From a checkpoint of a small transformer trained on Wikipedia.
Size: 11 layers, width 256, 8 heads of 32 (2 for keys and values), MLP 384 SwiGLU, vocabulary 1024, 5.58M parameters.
MLP neurons of a small language model. Each row is named by its layer, matrix (gate and up: input weights) and neuron, and shows model dimensions 160-255. Each number is 500 + 50 x the weight over its row's rms, rounded and kept within 0 to 999. Numbers have three digits each. A neuron's up and down rows have the sign that makes its largest values positive.
A block is one neuron, or neurons of one layer that tend to fire together. After each block is what it responds to, as a language model described it from the Wikipedia text at the highest values.

L7.gate119:620470478432453539466499517527522552562557436499580512513465546448491430481441484479505489611563541461415488466507468518527497543462504484563568549484446516432514460497533507616443475424496569527548491392504551456540453485539577524552535549490564563546599543495474545574523502526489513403
L7.up119:568491501459441492455526451496499506550588559581460477567518569447623593458496389528385431461481451542480508552513369432520458585452471560468618534518437508394533475515523489467528566488505545453465487458503450594408462479476476574529470458472498494490554500553555493497515391481534451457
L7.gate144:565602498522503492558439537585586426542486394509427508502478465572390427496497524541546539479487453497586464544581604545532521509495542544498520437427493487461511450445536454406506457516458447491398533449498468555504591471484545500559399599645512438597446470455446533569487517552493482407
L7.up144:524425505447565475427494451515456430464472487537503605526548419639488571459512516472471492501505495527533478522551467598560560513549527550500509453614496492500459497498516422536511440566552506493451537603513615632534530572513596515510497528569599585572494444456498503575469544526522500446
L7.gate222:562464480554546457487521478527538516470527608623555523531480501484542498498555432544474451435444506540519515462400421482407472439571529552494516550509515497501507504490572567480560558494501433547557578475540425544499541452455505444559479422474490525417532449489485510514486497428414517507
L7.up222:607441461491537454449449497561554472549500508411553532560485558453425564453520564505442530557445450489560521614562495451469473483486441513484464585560484498482495525506521517431505545426509589600532537380451511626524475525437475512478551545448648486475505516497509513510591492419443526509
L7.gate247:501453447510542531382453456507565505511568456562580503602416390513490624513568474505532424529505490570504476510554432497527457562405575527454462518540502577453489503458552539466499477494540509570467492445508450489536493617457473490484454500583557534547503445535510483565402586563481378549
L7.up247:536436489585545561482489508632473458409508487428546466480470562467493512436574512515409407545482544498479485488486528488535489406598527605554507390497480474459452531494487506520528535448492545512507473508533610562461478479568444506488480565447482582583536567532542561572600494492446526498
L7.gate259:507430524521450505451541528529488562505446541486541522485547512475470491467519466485500509501326401533480463514439477469533469500443560486528568471423464547502485593454462450455562513596507543505444507535578546550621509455546411491538439479522569526524455539421464518435539523523522482470
L7.up259:447581497500585599501503472490527539512497463480504502602502423453549371489550440567554463497594508615520482494541405540602521470525465584542525476486494445491506504517583492510557503497510474536489493470647601431474424500495418451531516573582438555434502576457523577436475547570431448458
L7.gate266:574531452533547585563572470530423391521463487471514551504486515400443415419478494576487429429450540516517577524544563504435465495528503515505499448538514548503455533577516513377489545425459434504511433476392489536476488452454471470583509485536524508531446526498502477455519537517389487531
L7.up266:583455446499522546399463532523497503543489468438501453453453502535446588566410498592480477490525501450413436507404466499499472529475448468452541491526536520422436522537478438473451512572422497422517534480623544546467460498524570546408550431526493487585497594541433490560527444486537419513
L7.gate294:511452524501436558482472471499589490533602482439540586535550415492526517529452390506533424491507504518489439523497481456503486445550517535533478514497516460448538484459491512528499530474474504548520563453544546505465478484515503454585543487586635473546550530464465492599514494518510435462
L7.up294:449516536645478513451430568509488539468452475518431545409482581551521524582481525439447505525558466533462481499523471537461393453489598524534484538452437570477569464517447536487452556557526482531521615451517495540561473521628547517475498552520531448490469506510515566512513552462521487541
L7.gate367:503504416521463462551442548430532486487477445516488583462526475407509515493617472488447499531554510553615568504538439490485546495468474551563483470525540497524492459461529532554536517482489543396514532561518524522554502503558583508580517535488536403507525509486486473495548490506497515528
L7.up367:501503472533565406426536483524533521466501477498525511490539414489433558418519551590459426416524452444564512556481463416476468444528473549544412497483490489471464395609500542426391544578510513558466522566462568523424447468503525429625536556521504386406602498477554594423533553519384468480
Word-completing subword pieces. Final piece of a word split into fragments, strongest for "Candid-ate" in election table headers and infobox labels (St-ate, Ro-le, We-b-site).

L6.gate46:490525586524493482490528471484517569505483566526429494581505486517534581432525529501408451480461476522485482568411556505401454435493479540549506524465492568541506483484478457426549347547547612458441500544449405521553526531506449495546526424460543536503480428482525463500538497440430428415
L6.up46:495471515496454550514535551562604460496414474451544455493593460505468421525562466468467471509505509411617573470505438490523410559534494560537518439562500463399452558589510599417514573574456471532442521462515519598508448523470498474476497507516429520546535453468565523474518505526556497616
L6.gate127:602537513523456539542520522562494602581442457500516439466562446501537524559469438483460494575527513472537568506582481483448478415541484551535378546506606462534522510553504569415571433478460523561625499500589445559478500463581403510502494535493559497500411487534444532455456467486475567575
L6.up127:458467445552541409461553500543461439614474421507518482423489436510559408581553538511534510555457506475566563481508558552487504517580437510509569513545536517482502581555572643545492491485537526491546459425469592430575515427503411597486523503500599488544427466442546317435511487520385510495
L6.gate141:497485396456481575565576519553467598552397537457543538482504584455412506537591510558464480443414614478644462462454437444561548559532448543469502477416482615528528491556462495536508481523555492409579500524470479472483494498520514522483442552475543548406545533462529478455454517491500510567
L6.up141:478460530423543467529474536486476503534473635486527510573562499624489563534537404470429483485503464470478470530476468500539545430502446582520494470498414453417461486450551499444512451515487432512501512498506530561545572463465442548472419533446435533398551570542466584472449510468364533548
L6.gate193:466470580536435514460456508638534492604544521455526456487575451481445517467472409448439478505469520455369552508452597509498494481494465518565471442457471570515540474524534433474491408452509471498486583430554496501525421445478465505441492559445431511489464453490537598480535484510529547487
L6.up193:518488546556501465512592438562494548337533546413518537516503426476454547497544550522518497533442485444526498502470474508516454521436485547555596455517584464593548492418518557532440501571496568411509528458469475453460551471492442513564425468548465498476464535442583570517515494519436548539
Word-completing final pieces. Final subword pieces that finish a split word, especially time words like mon-th, Febru-ary, Nov-ember, Histor-y, oper-ation.

L7.gate12:519487575466426477455470469428450528591541478466512501458507506475445414399466451517502472459500524508527502517497599463487494470500482512529494447395458551466442560612477569442518472519470585454466422490479552532540434510498470501506513589514504441551500546410505573441488528467561522473
L7.up12:527546551508481548517567484530517493515505453461490396489563504485521534604470476527545467502484487460454509467535504426486473503528499490507467398517567448444435496467542560483571538491566378535521549494448476595465514488420456512503513590511507636439463451517490525448422467477463572537
L7.gate44:535541546448485521481515495475519511558517460454546430461536520492522483513420498479586469498484476485457532534544463417548471494466437468451457579473438519514496435480565487522449574527518512477424507598436569442469575486410498498501365499599519484486567557497426398516430484549549436493
L7.up44:459575433448472515525518496544501467423648491515533588539387466512485433478505497523506473485560419482519429530498416436485500481625501452572504495476544479497426469430584531602480456431453563490488540582559440512480531503484454607495513544506519460476430480504394492503565392595432543480
L7.gate62:523494517558474464523423486461488582463488467455510544460526498529513585465545489537606492509560522517575475532527534532402603433478437479538523577447491492552469495481539442553476481572528544505496496487517493496554520471576468476512555498652536469521478445500422445514532444553534440454
L7.up62:387611496539508540533530518456479487525488573427463528565567461478514515547482426545596423441527464495495491458498515510539445543408462492445466503503469519555552481481498445563542509544413528405343564617486552602562444486545501520519400486532548471493479540482450440460450501427488481473
L7.gate139:633458565544497485605341493654526396515519491542461546592499598547474497461442450439543382485515453528455486514525504550482549444514423599500439518457385515508521474534512493443542536452435483532456481526460439572512560446436533539520474513526469536475455563439542482523548570565467508472
L7.up139:476501474460504486479530533572522476514476474483581459559478492505616535571446520562571434598513495474496421556526511429483568406515441546476542497538535535565545505489551458498508436395513540595493478528527539574478460474443476500495435439528462444503449471588479564402498507472589569515
L7.gate215:476492566501494469509572466545448497534515475484529507478520482556546419318482538473475486495496457554463642577561435433509412533620608532476453461431504450493485452517553470454479564445426605484438494510547455516531442625521529534504474543500459486523509558502431446473584517559488487517
L7.up215:552464551485374463608409531506426549469554513566534457384502499480516475476441462558516454543495563511464492480437526412460430626467509463536554550535511506501470539472458577460512410490534449507423521531498422568502484461485523575527508412502515511442517458456476504575533493428524504530
L7.gate270:520489454604483533560524436578452562468465483380480472573492461446555441528444528581594534573548409458481459544494508489412444413498564520558444407484430591517515460574456566456533472474461450507544452474458454370469495520486459524564553645570498490506450492463501512479545523554554533526
L7.up270:517482574416490498507475362556515537483579431419431482467556525440623494518496509508473483570601545515454512524464422489374513540484505361550483439566561478604471493560391486507481504466489533508444474454580517449517475469469483566537524486578507475532558542491438502562540411502433537546
L7.gate332:571477445451558455576428481541495462506575430487447483523518466472448440472468496584597474561522465589534395517556511474381478463473517435530533598474448480538550521450533500485399462514541478478518451494468498472457585531494580543573477603434474477485458501536424593475492472516482493429
L7.up332:412457560547453546487542523490523567492519563471492518446516553493407449509480468462533538464482525496499537451555382489499504495514452508533518429541481511448457442546535401508528529502531461486429533481458614618542491517400468464569477542646490459544426530409509492508456455522524407467
L7.gate334:533468444525499477510508460550589508467586453557535423476504493500489561538525534536507393521417482546490506536491578514456428535539511529467412392541446491496486448576545408511455495553594395492531557509517427461399503453384458504503525585491447528470423549518436469470410405479498499482
L7.up334:506455466455523593470488528468528543444518473500528501522477502506529474602434430494613536505492553464436551528443383468467618558515428454495424513413394505585481464400590605467497508482442484544473476447508502532526451538561480522519425525461492531444530481494507516505558549544579461533
Word-piece "b" in born/ball. Short opening word pieces, mostly b or c, that start a word or the second half of a compound, as in born, basketball, football, aircraft.

L3.gate14:456501530529523476495494460583511487426435439531620410496561518416405535518518491546575400470583461541473563573562523484489495432444553459472531481480475566465490411439502586475494442527532415458539523589556490532429539521441608458593446540562475533512550473555529428496493442535442470499
L3.up14:474521446461484494474564477486499505507418450461515523492426546433556594411357435460450524588484415490510518525407445445443490505492446477496536494492444456572449560525476572540549620531528529504437535500425589500456457512413448539464488540506455529414471591479436455504466454406517490509
L3.gate124:624475498539444550429532442499515558486482511494523450556469587518502427549436492465494421470461493504407438494519561528478534484442463524478492549398571498444499478469514610412391474461505416609386582469468500475565592519487481440517497514521453530487541411461474520520467467469496477476
L3.up124:545485473501488548487530398530524504447484503414476570511476556585506545529527451453493460464535526523504450666594522504437491455400562431463422431511446456466482459451530530446469478519477537603454541500447389398573635501505441480501522479476528493440464454433466503520520457382561421514
Word-initial letter fragments. Single-letter first pieces of split words, mostly "b", after an open parenthesis, quote, hyphen or line start, as in (born, "but, time-based.

L6.gate36:476556583485521468465517450483490433517562447485543453559551451496460497482472457584584536497522588544499482441527418471449452541487600603432522462589465433480430428477444482408476411520450490588518496552518446507576551545509524531491479438480476479508581517599539452425512544567563461471
L6.up36:501584538504485499548550501505454456513567489580378494486503494500607535506458582532515525591515474480548465484447483537481472531536495386513523550476464505499524456596423463507496500398497426384542481508474572490490479470536570501578513569443496478406530589566527486511480519412586436482
L6.gate265:410558532483468424517519503513427516561595530470524497578520588492549497543490421403541509552511600483493564465497512474573553453499504389472533469510479526486505509445472371464402491436471479413460545555507458522505525506503497496586427498460526409456570554463504489477396575483606518512
L6.up265:506566568439466456500418415450559408446580398460521579518487462454495504575435471422578575570489540484473506583608501579516516569490432421485599514483578530517542506497507519486475465464446528498595525502404468512386479544543580497568438475454498540498514474453493543463412510544544467442
L6.gate291:493539504501422489528484503448594589491485520552559494534562412512561433589504431444413477470393565483504573474568546546539507500512466458425399565471529474496570513456518493421526476545516521579532522513514444539536468440495445530522480497486487568438445515511434474500537525476544446478
L6.up291:488520538592512513519580522448585497514456496481496538590431451454540534544536507479499419592497507460464530579547551416454456474498570480478482543505489588530509472473555387455470517436574389523576559597485556481537532437510547494532599382551412602468509554628503544487533535452454553467
L6.gate318:457542437552479477604489585507429560538437527492471487494468427573506602531464541488554493454477539455500584412520488544566479413505516515545533492513528624447496438427490480525480430529483519523581440659561489533403369476500502493499514459405522525452458512478590451479499432552562465452
L6.up318:479435474473520457448450498514423582492582472451549506484479508544528592527554555500600580496546564576544604517530503539517475452429480415401458411484501562547578482484532463464417534524600524527449508528524496581452556426571587575495592446583520581522431415502461568417474544484553536500
Mid-word fragment continuations. Word-internal pieces that continue a split word, strongest for "ost" in "m|ost" (most), also mem|b|ers, soft|w|are, worldw|id|e.